{"num_attention_heads": 2, "head_dim": 64, "vocab_size": 2048, "tie_word_embeddings": true, "init_std_down": 0.00496, "init_out_by_depth": true}
MLP neurons of a small language model. Each row is named by its layer, matrix (up: input weights) and neuron, and shows model dimensions 0-95. Each number is 128 + 24 x the weight over its row's rms, rounded and kept within 0 to 255. Numbers have three digits each.
After each neuron's rows, "fires on" lists the tokens most often at its 100 highest values on Wikipedia text that the model never trained on.

L2.up391:103117100166144105101156139154168121082121105116118126179099120126147116118086173103152133151125136095134121130099088129113094126130121130146141135143098105151116132143157153150129115111177122133129138121158101120123136123128144087163113086156188129102097152143113105127115157140138143129
fires on: "g", "d", "fu", "ger", "hi"

L2.up437:111129111135109128149173135160124145098098140161112168146106093111119150131104102094129139137102137076122103119132127131107121161101135135139147157115137119144158152126136184099164105150134155160136146130087081140194115130089107121149171140120105159119125144117117103143165119132149162140
fires on: "ver", "ed", "ated", "ttle", "es", " To"

L8.up100:132075117133123119086139131095164114153163109121135141146125138078167145133160158157105142110115117115123159156140132091106114155133165112138103122079121113141126118110133089131155131142211157129142146098102099121157141133150125131133162138109126139129153115116135125079104082129131116145
fires on: "le", "ver", "ma", "la", "to", "n"

L9.up475:149106136142104118115103127165130164093117118139114174153109095168179127100149123125117165121157133111119149137082111172113136131155149074177128142096165108151135125101141119142132115146113143117092088104134088141155110127144138135145150114113122078182131155134073124078147107160101142131
fires on: "ic", "act", "or", "cu", "port", "ut"

L8.up419:110128103146108173149160109166132118150120131131154110115099120070126145152111135110130144112110127102150098131174131144103182105112097137132100070130135131106137106121158134116119140112149157115095120105108113121152106130107165119093106139128127166138106100125120162111132098116186093124
fires on: " (", "ci", "u", "com", "ri", "pen"

L4.up144:153131103149152117059110132135156114119091143144112132143147109176141121111118103139141079111105127087159157125147135160114139108136118130098122128120082149116150150122123123125101083114150137149120130063148167155176115101172120099115146091149096172148173149165165131163124147121138099148
fires on: "s", "e", "en", "ple", "r"

L2.up166:104147108158124145127186141150083144150122147147116120108120127113103140147093162077094156112095142127099110140143166123148149117117161108110167140153135168165112143113125141143151097118150153103142095158142128121171115077104130114122144088150150126104149077122200105107154091112125165104
fires on: "d", "pen", " or", "il", "g", "ta"

L4.up227:119150147168104135112125095144122120115101155167152137118123104140096145167159142150139100121136137129123103138152091085151158148119126132125123150159104131173162144143141100129125152127159129177087127110108120130075150134174146123124140085134179122128124104103104129091167070121112149150
fires on: "ce", "ate", "vi", "re", "ru", "o"

L4.up457:111131126134121120101090159170081108112080099118151163166203097179122161152109126118159121130144147165088138101143152081135139099109160139149133108100127147094160143101106122149111076136132104159126125107132122141118096127136104088109172166121142104140153116122103069132167140115136181099
fires on: "ur", " just", "led", " Bur", "t", " Un"

L5.up226:128160136143101084094129076161073127157119107124189111102098130166125136178164116158131193139124128112128131168111126132061158151164110078117140092100124133142097118161119114132134103159120116157119128128122112139138149159128120147099137165121165103125148157123111118144124127134092103158
fires on: "it", "ous", "mi", "es", "il", "ot"

L5.up155:159071112162127143168106096098139094127132115137120070102125105125167129140168100106120132134107156121152122083154132164156098117092117071132142142136098129152123085147099104176106088163133136106132137104134166140163106122113139184120136112098156168134104133110158157135133137144104131157
fires on: "op", "t", "n", "s", "ce"

L4.up360:136156103139171157132133168143086097104100125159133166146096111170102136141126181166083105123126100099167155152144084163115101110131125134121143140095160134111116117108163149146138130150122146128136097117120128132122154074126095102130078188107154119073150150141088155134148110131154100095
fires on: "il", "e", "id", "art", "st"

L9.up87:065089144142171121161121140155139074105107153106172119117129094141133147139143099153156120115120120094141154128107137131164088158066150117153135124126104125096122092122139161161143175098106129078112122117128134111124121142109147081099126100140140133151087157138144087145120127076137163098
fires on: "s", "or", "to", "-", "ed"

L3.up359:144112110115088115115145148122141163131090065093117104152155096146121129139164167153145109130140082106112118139125104140125156154149075125155100103153110122102143114136131152161160074157161128103164132104198138123130144113110128142121127077158129093118165130130136151139177142149138131162
fires on: "mi", " also", "u", "id", "au"

L5.up24:118096120149114122097153121149107150083115135176119100098102108095164136168112117138105116171116124095167117106132142149118120174130138113117128137116131161166133102196140125117157099134153163118155100102111111129162118113079144136118136108105113133107113152120158069118144161131106089120
fires on: "lo", "ine", "us", "es", "ef", "ard"

L8.up385:088114154182157106100141146160154119138117101125156120143163114124110124125152132113114065148097147134120164131081102090127187115118122145128165112155072138111140109081107127164143071146133124098116130114094116100135128126086152153113129162103137149129091120148130139112130137112129122111
fires on: " to", "ed", "ol", "rom", "y"

L2.up356:095161102143097168086151146086122146138108091171151126144130138156159111114154152181119161135159116139125123116126092141156175096089066086136165095087115122130114117121111134121100168109147156130131112155154128095136103139095170123141162135099107112160147136112109156095156139119124115150
fires on: "om", "ation", "ce", "ology", "que", "che"

L5.up481:085110112123148125135148180105188152125120114130148105132106180145099118150106135131099141099125094128103120123133095131109127167150153137107114099077144134156181145100135154095120104109121131161118166132118089169087118124137131129089150113078176130123110122143085117114136146142113155120
fires on: "ri", "ide", "hi", "u", "les", "che"

L2.up195:129128134146174123153160109106116089101138105112136154107111120125099144115132121140112128193187107140153167104098129137088135147152162111141114118091100115107108183125132101167108122119143142119124097136116119128145161129156148122159147151134130083105127090144146115115145105132083124108
fires on: "no", "v", "vo", "lo", " result"

L9.up253:146121146115110167132096120156122130124108149124125069116157082105147140130155097145144106163155124147117121138100170157127121215098115122160097115129134133140164144144097142130138124172128110097137135112132116096131147101174157109095175118136082128107138111137149105142136114138093115127
fires on: "o", "u", "t", "en"

L2.up96:157094099184123131149136134132124155113106123093116168112111120147087118128087124089195114111132153125107077123099107182098119110099082121131113132152140139106150114130146118126126126144144163111140116143088096131145142160138115153166135143100149109157128136122102158139102106162095128135
fires on: "ly", "ally", "es", " also", "ō"

L3.up46:111121092167117176120167161105092073156126153146098134123121157180121112102146131140174130105136127139125135091081099104162114119114137111140147120132141100105118128136135125140123174088139117099180141113140129164169077146152111131151179116125109097126086108136136116143099132111125109157
fires on: "unt", "ar", "ment", "и", "al"

L5.up236:166122127135111146101139150095083130138110110089116141121154145168119141087128168157082140112173117104122112151156099126112136085163104124160122104150107167132131119080180183165153124131127134120145133089129082127111115151099110101157117086098173140103134155128113139133157124142162157081
fires on: " c", "ral", "ca", "e", "il"

L3.up222:094148112140139138081122118175092121149132099120111107133106147091135133130102207096163103102121164132132162131102099149117138130147117116108123119127157195133130136145111132108146122142095134134135107132099152092111158102093150109125161124122164132151122113143145109136122138113094120152
fires on: " sp", "d", "di", " St", "red", "-"

L2.up445:124127102160152126154120147148171101131111152137064114123173124152077106123138170138148136090150126090157137106115134134142128141160142155119121162169109116129125169115122095152153152133126094140131137105147114118139151117090167073098145142117091156112118106131141139097126061144162137142
fires on: "ary", "st", "ce", "ter", "han", "-"

L5.up509:094138094094100149122126146150095119124130127110100109168132095149135116151150178131119134120106124148163119157116101134146164137108121082096134109117180141078143118143112079154114118115110118085108154135106165131095092167087171156143154123124141155150099094086096131145132142119110114113
fires on: "-", "and"

L5.up311:124130122164169140121149132121121150102117096119130116136146114154101152138168169143146135132103155120122134112113099140136146162117151091170153094129121141119134136111083168103133129163118079131155140103108137108147129144188118127144130092133127116136123133121137099118139106158095116123
fires on: "a", " a", "ne", "i", "di"

L8.up373:116101146103103130132150119160096138129146158143118124106085130112123107141207200101129127086088143135100123140143137125140146127131134143080094121162139104150157126135116113129089117129159127132119096154150113103165145105086137065158128118147085150134093162138125153150167121126120169125
fires on: "ri", "ve", "tri", " Sea", "r", "re"

L9.up457:102152116103091135098139163174118136130113103098102110136127146144168112156114143174182087147090136136092123130131103148100103128140141137154127160154124115122137157150096104155150104150128105142115135164094169149099101130130133100091139153134133134108149095117163106118171120160122134118
fires on: "ed", "s", "d", "es", "ent"

L8.up104:118105124156117125132172137085143142137155111121120138096117075092087093133121111135124120142126154095118112100152131177159136110096159147151059126108122151145110120146127128124156091124145084126159124143124125127155148128147125107124153172121108147157118117131118129133139070132116062125
fires on: " his", " the", " its"

L3.up6:138139146168155172104160162119124148165112097119142133124125158138136158153142158115158136098094104124143131078120132132160124139131144145133130096085109115115106096135124082131148087102098127133126160148114105099126133116137073120155113123148139108139100116133169120139100151113139128142
fires on: "ni", "li", "vi", "ri"

L8.up127:116143159103172155140099160140105124138125094107139151139116157123146137173137123140113133128122203106145153159140123129107108112120096132128103115136157128142089138116178150132159128129176109118135069130106116081154130143112123121094166137102082107123118139178111107179127154123110113137
fires on: "or", "re", "es", "o", "ec", "as"

L2.up495:118129109154086101155142165118140115151107111185154123142148119105200143130148151140158074127108132147131122117169112119115118131137123143137114141124156129090109120121103168135151086142118144116100111130167110111126118107115107160146109097098136177106161121116164101114089141103099166097
fires on: " co", " h", " name", " /", "per", " ca"

L8.up468:103095134109160142180120159086119133108121104132128130050124122133115128166119168125126119129124136095180123130153128143156086072152102152116126100115139140185117102110138124123118100128163136125127141097116115105182168161143112144123119128127138113112128123128127108107125107097156092117
fires on: "il", "er", "le", "o", "re", "ine"

L8.up200:096141131170089157063132141133149112152093118088139133181106108141087166125133127115088141118123134141145164075110160180179118143148111116143130119114139133117104123153092110129133120127120109113129158119080160133116124151118169141123117165099171146142101128155132120155096100138130144147
fires on: "ed", "ri", "vi", "en", "ar"

L9.up481:157142128114139144137110139097121096143111119172112138120162093122148140128117136143145117151164162111109108125089087097178129090142088147132113102134126146116127111128146092143119119141163150081130099151130124157126118150098130131083144114158139087160146155139149103116146114154138140156
fires on: ",", "\n"

L8.up192:113118089097117139140120126136124151169100139102199101070150130088101125122152135131152080126111092124136112144123167129119145158115157148128117132135152146095142113145134149154136124120097129157069118157151115113111115164137132091170139128153137119170120096083162144123124155150144125157
fires on: " of", " from", " a", "s", "=="

L5.up136:129142121169101138129121155115151121079120111138091126143125113134116148114129105132143086145115094110138142123152109106131137162163120035147135134126157126136128128154098188105100131145099090163142116153134111104129105130162156091168150107184152149107140127163111101158162097083132168131
fires on: " a", "c", "ne", "go", "co", "est"

L5.up414:172121140172116103139119089135120143150137171125108136133154099122127158121131126171139113162130122095135190098136081122131146132128114117128105115126115134111072128107093138135158135116090178114140148091151127119137140097089169193105157074149134168145122144153142127130109130134131116116
fires on: ":", " of", "ine", "all", "it", "ce"

L9.up186:126112117054107142108119108134115145077109138147118144115170114121148148163147159138099112132121130073127115102132088154135140083094103137097121164118177131153115138127153106086150138108106150126163130142131121113117142170157082100133146106112105111126083118127134104132128133165090150088
fires on: " ", "if", "O"

L2.up28:145130095157120149160127136163132104139097124105140113187163113106136134119145143128164106112119156101063129161134126126101148164121135159103129156124187128104073123089141135165107103124149145102170131132107142097119139123133117140160147120154080108114147141150159111143134178102113113132
fires on: " =", "und", " sign", "ir", " made", " also"

L5.up421:139162108129119130146135093101142161124139147112163107100122095125147130149169125104079128102141123127126096125198128130127153142116141134162171095146103142124120136145138119128108084081142159132155146108137143118122089101105138157110125150126156138098154072123105149136129123141125116160
fires on: "ver", "t", "s", "el", "c"

L9.up59:106100107141133162112148122168121157117123161089081116092111108120110121102154110169171130092089123110140132108123122136141126145123117120140079133124084101163178127114131127118159104158157101100164120087115118144154107121125143139153145107149101165110129090098173173090147104105122147136
fires on: "en", "es", "o", "p", "les", "ga"

L5.up106:109139093158131142134148170130155136142129133117154146087110157146114087121083105142155125128117121098126177169107146161122114138118117102152151165147171104122163135092134146132143106129101151124169102090100116160142120154142096152118152076174102092119181107164149076112081116122135127087
fires on: "b", ":", "y", "r", "th", " much"

L4.up322:102163145089134147151135101112137095126121121160114156113141128094136128177152148145100146123146116101124168101125109132131106162126146144088061126087120160150105124141147102125113137142126129137110122156116119135142127126129090141119141098098106107147139087188140117134178128129115141126
fires on: "lo", " co", "ic", "ro", "vo", "wa"

L8.up50:160112119115088148125147136142135132140113124101118138123130119143132086150163120126097132105134179103151136172136131129125149142103130139161162097108152100126164125122112123079133082137108156121106151126157158128145109197116153149095177181096136137132118140110123126170129135153150111074
fires on: "il", "ur", "or", "and", " Th"

L8.up165:118143155163197171192120101124100094141133131137140147151127151106144139126118065161145105148143072097151159131152108155108130173095143099094113148119137164121142107120109134136135104122117134140143130054117132172113125113150134183108152127141142123142167093159146089142105138141136101135
fires on: "s", ":"

L2.up6:072143148145145106097138126136153128109131163139118111111168090132110133135150099128188158078098116127162113081135131122160173104122137096149129139136115122128125149078087148123155129128135142153094103133130171162142126120116133105112088137127093162116122098128175096130113099131156169132
fires on: " $", "°", "ary", "ous", " large", "han"

L9.up263:082148125086119133116142158120165095154113108056175140086118131073146154092147084077180134113123157126125131094107125124125155147093133136131096120149116146116163152119152126147106140114138168101158116152130106098149122138083151120126116146153139116106118113125164124093095119137135097146
fires on: "t", "u", " |", "i", "ri", "et"

L2.up320:147112147095112116146137102116136094162142124150169087108086107134100118138139101153066127140084112094152135189139130122164123170157154109122137140111088141112128134143105120183116091157158104125108106095119123137179143098121148123152114133114106105127129120157111132138162138102105100106
fires on: "way", "me", "it", "mi", "time", "ment"

L5.up8:085139106142157116095109158165116101110119171099134103050147135145119155158088143134119103088127122138131161115132142114121078138095120111114120120133087145154102109123151118138150136157130092143118165144122099131112106108125127126125145155118139140168137110123129139141129145081125075096
fires on: "-", "d", "o", "les", " up", "to"

L3.up12:142131081138112113120106131143143180164107121095130136103102133134107170173121118109133119104131106107144109095112134157098106108117107167121108118124139111173129158146123168131118117136115105151105173128128114125094133197086122109136158128153153153146097122117065074158155131141095158143
fires on: "que", "ce", "ver", "ed", "et", "red"

L5.up472:123082159127115136125114124109106143086137150138126133120090089090123121132144114086124124123120066114087117148173093115164175129095104135135123126112171097144140176085155125143139112121107126132122173148106098138131163165136131138102143114163136152131092093187088147145188106129120122130
fires on: ".", "ff", "fin", "t", "ent", "re"

L5.up460:119122105151132146101099181122138140132127123124114105115155176076096135123129127184112116126155098126130108155141113141143076144101134100092122129154133116105142162126132138132129131153148170121159164120079102105116146156147104119077151152154176118136132112156123148084125101128161158142
fires on: "d", "o", "ce", "t", "b", "ing"

L4.up167:131105109096124107127126122118063090108146110100115154156133123110125141150118131126100100149143169120115112135149105140086119113135141111146095126123147183132169146145133127109150118129118135154102108149103079137173155098167107143141126126136173210137073107118173124102110129139154151137
fires on: " was", "d", ":", " is", "t", "ra"

L2.up341:114111125140126184083172151140087128163083132117132142095109148165097161154074143119147144112108129148123154122137107122145148103135118152150126107125155169133114110101115100158143114081138115141081116121095134149148083134131102101147154098105128155138103118113159091132120143163110165115
fires on: "ure", " not", " than", "ment", "k"

L9.up193:106137109120137178099126151131126095087094142152194171128121133163158189143163128099107106134151140138113122117145117159114123075100163128076150158106112129138086157116133103120141115094117177157112130164115144133129096086132146130127148109115144102104140150141159098107113129124115143163
fires on: " ", "re", "b", "r"

L5.up456:081113099127104159116080127102152134121108128119172143117129143128163115129088074133116166128066147098163165149126112140145152141116149117134154145130150112121153162165129149136079143153176124176156087112105096131124141126124094122161062126128150131155140095147136142109096158106127090144
fires on: "c", "r", "y", "hi", "leg", "ri"

L9.up485:119116102111136139136066099155117137132124140106094146124150096126085183128111116131090109138166120118101133163121081131123127103151140171076169092115156150115160180116127143140152126144147127127147100122108133161135144137173163101125141114090137146133159100146083132110134143127147136104
fires on: ",", "s", "ed", "ver"

L4.up304:116138080154109138163156131104092088114131144134163102126100095113063169164117179173138117122143108075112151132122104122089128131130113102129107138149125136130125118128148107136173172142132124134148133142129126139163096099145090163121159151139182113135094134122107123111145162162169116136
fires on: "d", "re", "t", "ga", "p", "emb"

L2.up68:170146111152138103113110157169157100133140164129156145135132087130097132160094124154148145104108112149127133118129086106110102123128129146136095138097109103105134152150130133097123111129150081152163140125141167126036123154131123133126160096104132113132142148088154147156151112117105157143
fires on: " Ca", " ca", " Al", "\n", "li"

L4.up471:112118109174152147176124127096129105118107136111174087134132089127157119140128144069125152114120095103079112129127107170114156136101180121110131130114102116140134159107151135127097109132129169177123181153079137177150111126115142145155167137104173157136132139147140164094079100128080131155
fires on: "hi", " de", "en", "ver", "f", "ide"

L4.up131:138125134156130121091129140168113125135161121115091139139129128112150097161098160115119105113097123105145102146080145101084132151113178108168120120158097098095152148169108120107137115137162133098164113127147089162144102132127161150099119135154136101067083132173142100180150133145179140140
fires on: "ri", "g", "d", "r"

L2.up292:129117122121108151104114111133142138141145135099156124098151132122092180082151169153142149116130138154121148147135211106129117121107088134109132115128153138103108112129128088161126121085091127116174144122116176126133115125144124166155176103094142076114107108107166114174138083160108130127
fires on: "equ", "ev", "im", "min", "vi"

L5.up362:123167135142111132110131124115090104129102127138137149171122112151102126111148098091111157090099156117120167165158094171185144135159130126111157120103163138183156101099130171117114131120145119125123134116130113124155138178126091113096157106120125136163125086124082130128146115104169119137
fires on: "re", "he", "e", "ni", "ff", "ha"

L5.up39:079177139111156123133144115157097116139138109106146140146115122116093131139103176097104118120125158157108162129129105119158161135139127126158119126134108159151115119147100167115102118125112172099110077133084106132100142172133155149154162147132132157129109084143189134105133077134128148102
fires on: "vi", "ed", "t", "ly", "d", "See"

L3.up508:128111107145131117150128176084153083131145082140144125150160121136097134092112126081111124115079144125172128110133138118139139100141135127120171124208098138122130191140130136131125099129145158125146133146155105149161124136124143129144134122120104144072126164126113121084132104128114090102
fires on: "W", "y", "ct", " ex", "ition", "ga"

L3.up499:156151117160122109102114121165170144127087132121110123141154120136149105112158102136123125098099094133168103147155120120141126111116128154117117150112074107098104127133143124156123163152134133077144100088132112108144154105116154132146125129152106137105183097093167159143150115119143134105
fires on: "f", "ge", "a", "s", "en", "ra"

L8.up457:150150075088142125161119160096149115124145125099105135134157131121155122119145111166129123093116131104114115152117118129167132123084116136163098100153075134109103115105145109147085117118120119118119122151163116122177179107152110164160168120130138143135107157140122125126153119135107118116
fires on: "u", "i", "in", "au", "g", "la"

L9.up110:105109152126143152119103133148102106086111138159150140102142165137113111141155124135091117145085101103124105082135096172142114115130158080128116084103135149116080124143092137174133140120095106151155110103131132112144110172160154133107171175112122161122133175134163162167083131117101128166
fires on: "′", "°", "n", ";", "al", "s"

L3.up403:124130123111135100095148176116149121115136122114117104168168153113119104147141117149155157121137118133143094147137148127102151130120124124129113130110159086114134139112149130182151153133120124069106163113162135104101107153117175132075155101145139112069089135144094176166117105101139134135
fires on: "z", "and", "a", "d"

L9.up362:131129118194145117113132135079148141126144133104148111119146093143123110102132157129166128124097147120099138135082132118155142125135176112188133101119079099154164114111099088157119157124106138167164109134148142124162134161128127100111166138126107173142120168142131109124132115152086095173
fires on: ":", "ic", " the", "n", " Roman", " Democratic"

L9.up411:152156168154119139144087143100149083114127128175100150127102070092162139147159139146100131131137111111129117146121059154132146115150122076160088146103093120137094083125104160113107152134151126099154088116082102116151123177131135145123131140153098154144125112106160132126121150125169134151
fires on: ",", " It", ")", "que", "ide", "it"

L2.up416:135172143123106133148128153139128107131135101125149148172146128169078157081131136139128119155151155115142155127098164135113129107082132128120142082099102131149126109070086140118112148119155121128103092114139153121108132138135143132139156136098123173129139097151113141124130123104151123165
fires on: "g", " Car", "up", "ron", "op", " G"

L9.up250:143090134119189097148108154133108069091131117113105091130133087128120143146098085122118158112109082147116109070114120134170117150112117108164112126153102166120154166158150099136136162107142120119120171113092122136125118169144132159106150104102115112120130114144136117180146150131130174108
fires on: "s", "po", "co", "ate"

L3.up436:087120176133118124123078162112141090135111122120157134079171113140141138106128125130111167144095102127162109106119117112129131115103199155131113124091178156127128121130120085140104129099141084143096131118118134100109101101166104092117130130141106126134101120111131133115069125142128115192
fires on: "°", "al", "gre", ":", "re"

L9.up73:133117125182130117057147134148135089133142109112151122109109115122139169168132142184134141097096142142135141087102124117141109139111112132128142126092131136126151145100103171189134099121138130108125114114117113138162114157140144099120153126125151131171131141120127086083137174079131158122
fires on: "ed", "d", "s", " released", " published", "ized"

L5.up52:111115131144100109110125083168144150139109093098147114157119155144128146099193171129123133140130068166116073131151123129148143124121124141112086151115144141136135136094133114116143167107148074148144116111137108130157133127117139122100133097127129165110139149158140171160143126087136116116
fires on: "p", "pe", "re", "act", "aff", "ve"

L4.up430:132116100130122125128138131129157166116125141096100133139122132099118130132111146107123132100137068119114112147140068130156140108119111145137110133151101127125116157162103086141167127105134117086103131134164127175149139089160144103150138104130147094064095155096119111136171104150109119097
fires on: "o", "u", "iv", "au"

L8.up222:135131140137169156162064158111165100125126103140132119117103128119109121197148128127112143121151116161095130084121075114115164170145152138126161126150147167146138152106118106137114112142112144153154133130108106097149115158114154071159151092070151124176139105130117095133152120114118112129
fires on: "u", "ed", "ver", "or", "ce", "un"

L2.up158:103123120190082122125123159092118149131107122170166125117152130094103085137120127148122137153129113094123124147098118117142127151120136105118085125135135141125133148115107118114154147122171107139146137140123109100109145149141154101084113126153128120154087143105062137132159125135121122143
fires on: "ence", " /", "ó", "re", "o", "ce"

L8.up188:167103151130143143141115158099115138116139093108150126128141152152135158099166153169172160100085126104128105076145094126095133171127170060143113108087121112127150128153132128118136112139135110152109087115133143127154129092142137163105135115158148119108142136133065166102144114127111117117
fires on: " that", "ist", "ic", "mb", "it", "act"

L3.up76:147135108110134102096116123110171148127139137123116151143112127113138190080131144102158168114124112074141149138129173123126147172076136129104134127143116097117138141119140147174164124128104143148167116121163113127125117129128156105114154161116147095099139070129143134081141121160096096141
fires on: "im", "ia", "ina", "ip", "min", "burg"

L4.up106:120090107119128095103137139067148128126086110141102144119166139149138116131097098143129127104111168113082085125111112134168115148177136117185129160133081103106097108126137153153098140143133113121148149109172123194141117152138152133131120070139136133152106120119157102131141130134151115130
fires on: "ar", "x", "ical", "at", "al", "con"

L8.up510:089106157132115121151118174148091149105150118111117097114113114108093147085106152164153071125087093163111102139118145141133071144149083084153138126137117135143159131118100131172142130191134136098151115131152138153134150132100130131088132165133124139114170104146150100115128137160153125084
fires on: "ed", "and", "mo", "es", "ing", "y"

L4.up55:102155144085109151153129149164126162126115152151096139112126091140135159138106132108118129114151134067139099142126149124109127126136141104145086134108145088121146113152144109110137124094133167073127141136107158172153171129121178124142113079163086148169117158137166049133157142134134112112
fires on: "ute", "′", "-", "ome", ":"

L2.up365:159080130156117142107101117121135138142122121132149187060160086130128140121121149120123139111117132121130115127161160137138128133147116110126092134136162164139125121131159133144148126083090123128113132115110161129127111151132154083129137160107146119116158102096150113109126175128133093118
fires on: " of", "ec", " All", "ter", "ci", "o"

L8.up79:127127127150117147122109132103127091137149136078153174151139159154090158138170134108161119123070132149135127148099168160103107148115132131098146117160120181119120111141116113134123086105168145127110056104119137140106136116136143132141157167118141114177107084118093124182145116160136133103
fires on: "ly", " with", "or", "ed", " of"

L8.up62:148125105116136138103104111142160150078112098136114151095148115095119113133107124123177144142068151093121122102125106154152166103139103144110124101138116118119127107147137123122133184158151110105151135138105094094095123168125137098170135168166178113151163125108113152129139149136091093112
fires on: "ct", "c", "i", "li", "ri"

L4.up415:134118118140151067098110133107140142129104079144149103125111110108138151140153187121145161134089134130137103164144123136140134111122114093165103108118116157143138080155192134150151119117118144143128097115041132088137149161096171093140103144124168095153126113095135128121143098136145128144
fires on: "ce", "ci", "er", "ing", "ic", " of"

L3.up2:143133097119131081140142121185160115105092136147122153172132117134165125144088152113150149134162103105099128096137113125124130155132115124132136136065141110143141112117111179120126104115148089135153173112106116122096109111100121153102140130111211151121131127132120151162150151115142103156
fires on: " de", " Ca", "ci", " ca", "u", "é"

L3.up374:132138114125164092081140161139110097102115119127147100099177137154118147151116117162170116137099148128120127085111084110123139095126130096197140114155069102156100163154090128124155155117136104126138138107157098139189106095093149118147165109100126167112101106120136114105111133141092102137
fires on: "x", " to", "ted", "at", " for", "a"

L4.up196:135142118138132142132145116141129104085153077139146136146094085120102156102126120152147125119154145172124094104132133136163151124139125115134096101120128080162115161127099154162118166146071140122141105102131114085126113147154129129112134170132122105169173126139160129138126136155126090108
fires on: "ing", "ed", " Pe", "ne", "at", "E"

L5.up345:145129111121091124091099121136136116132148156111103135079137148142133154140130152105160122145085123175139092139136120176145137113134056147158115149146118166091159139087119156116088143134135137097096118132116111153092124111129134134141145165118126155174162130113105121134103102124061129093
fires on: "ly", "o", "ry", "ally", "ed"

L4.up287:177148054128121123129092134102141129104168145103154121104107090184096138140113164130115127125136107095150166122153095131169156145142126078126154156145119136133158101109104108143163184134121147145128117101094146095099122121145150109114165130128169136128158141112113146127133106109134137132
fires on: "i", "t", "re", "s", "c"

L4.up469:134125144143132093089122135125133133134142140162140147112150123086190162170094152174097127113122129164122158126140105128110180138066101108099136110077157116136126160123122116118118148150126149094159134137138121137124115086137149117158122117099144150154093123139076124102111110159160122181
fires on: "la", "ic", "ver", "om", "che"

L8.up446:101090102155146140167139091125127128132129091132124131116132133159098156162101181138165155119127144098138112136120128089104129164111135115121161139095128143095103097110135117120135125125173152146143123106159131106176168113094109147128149132139139138122141076138136122153133085149140123137
fires on: "il", "s", "ta", "or", ":", "vi"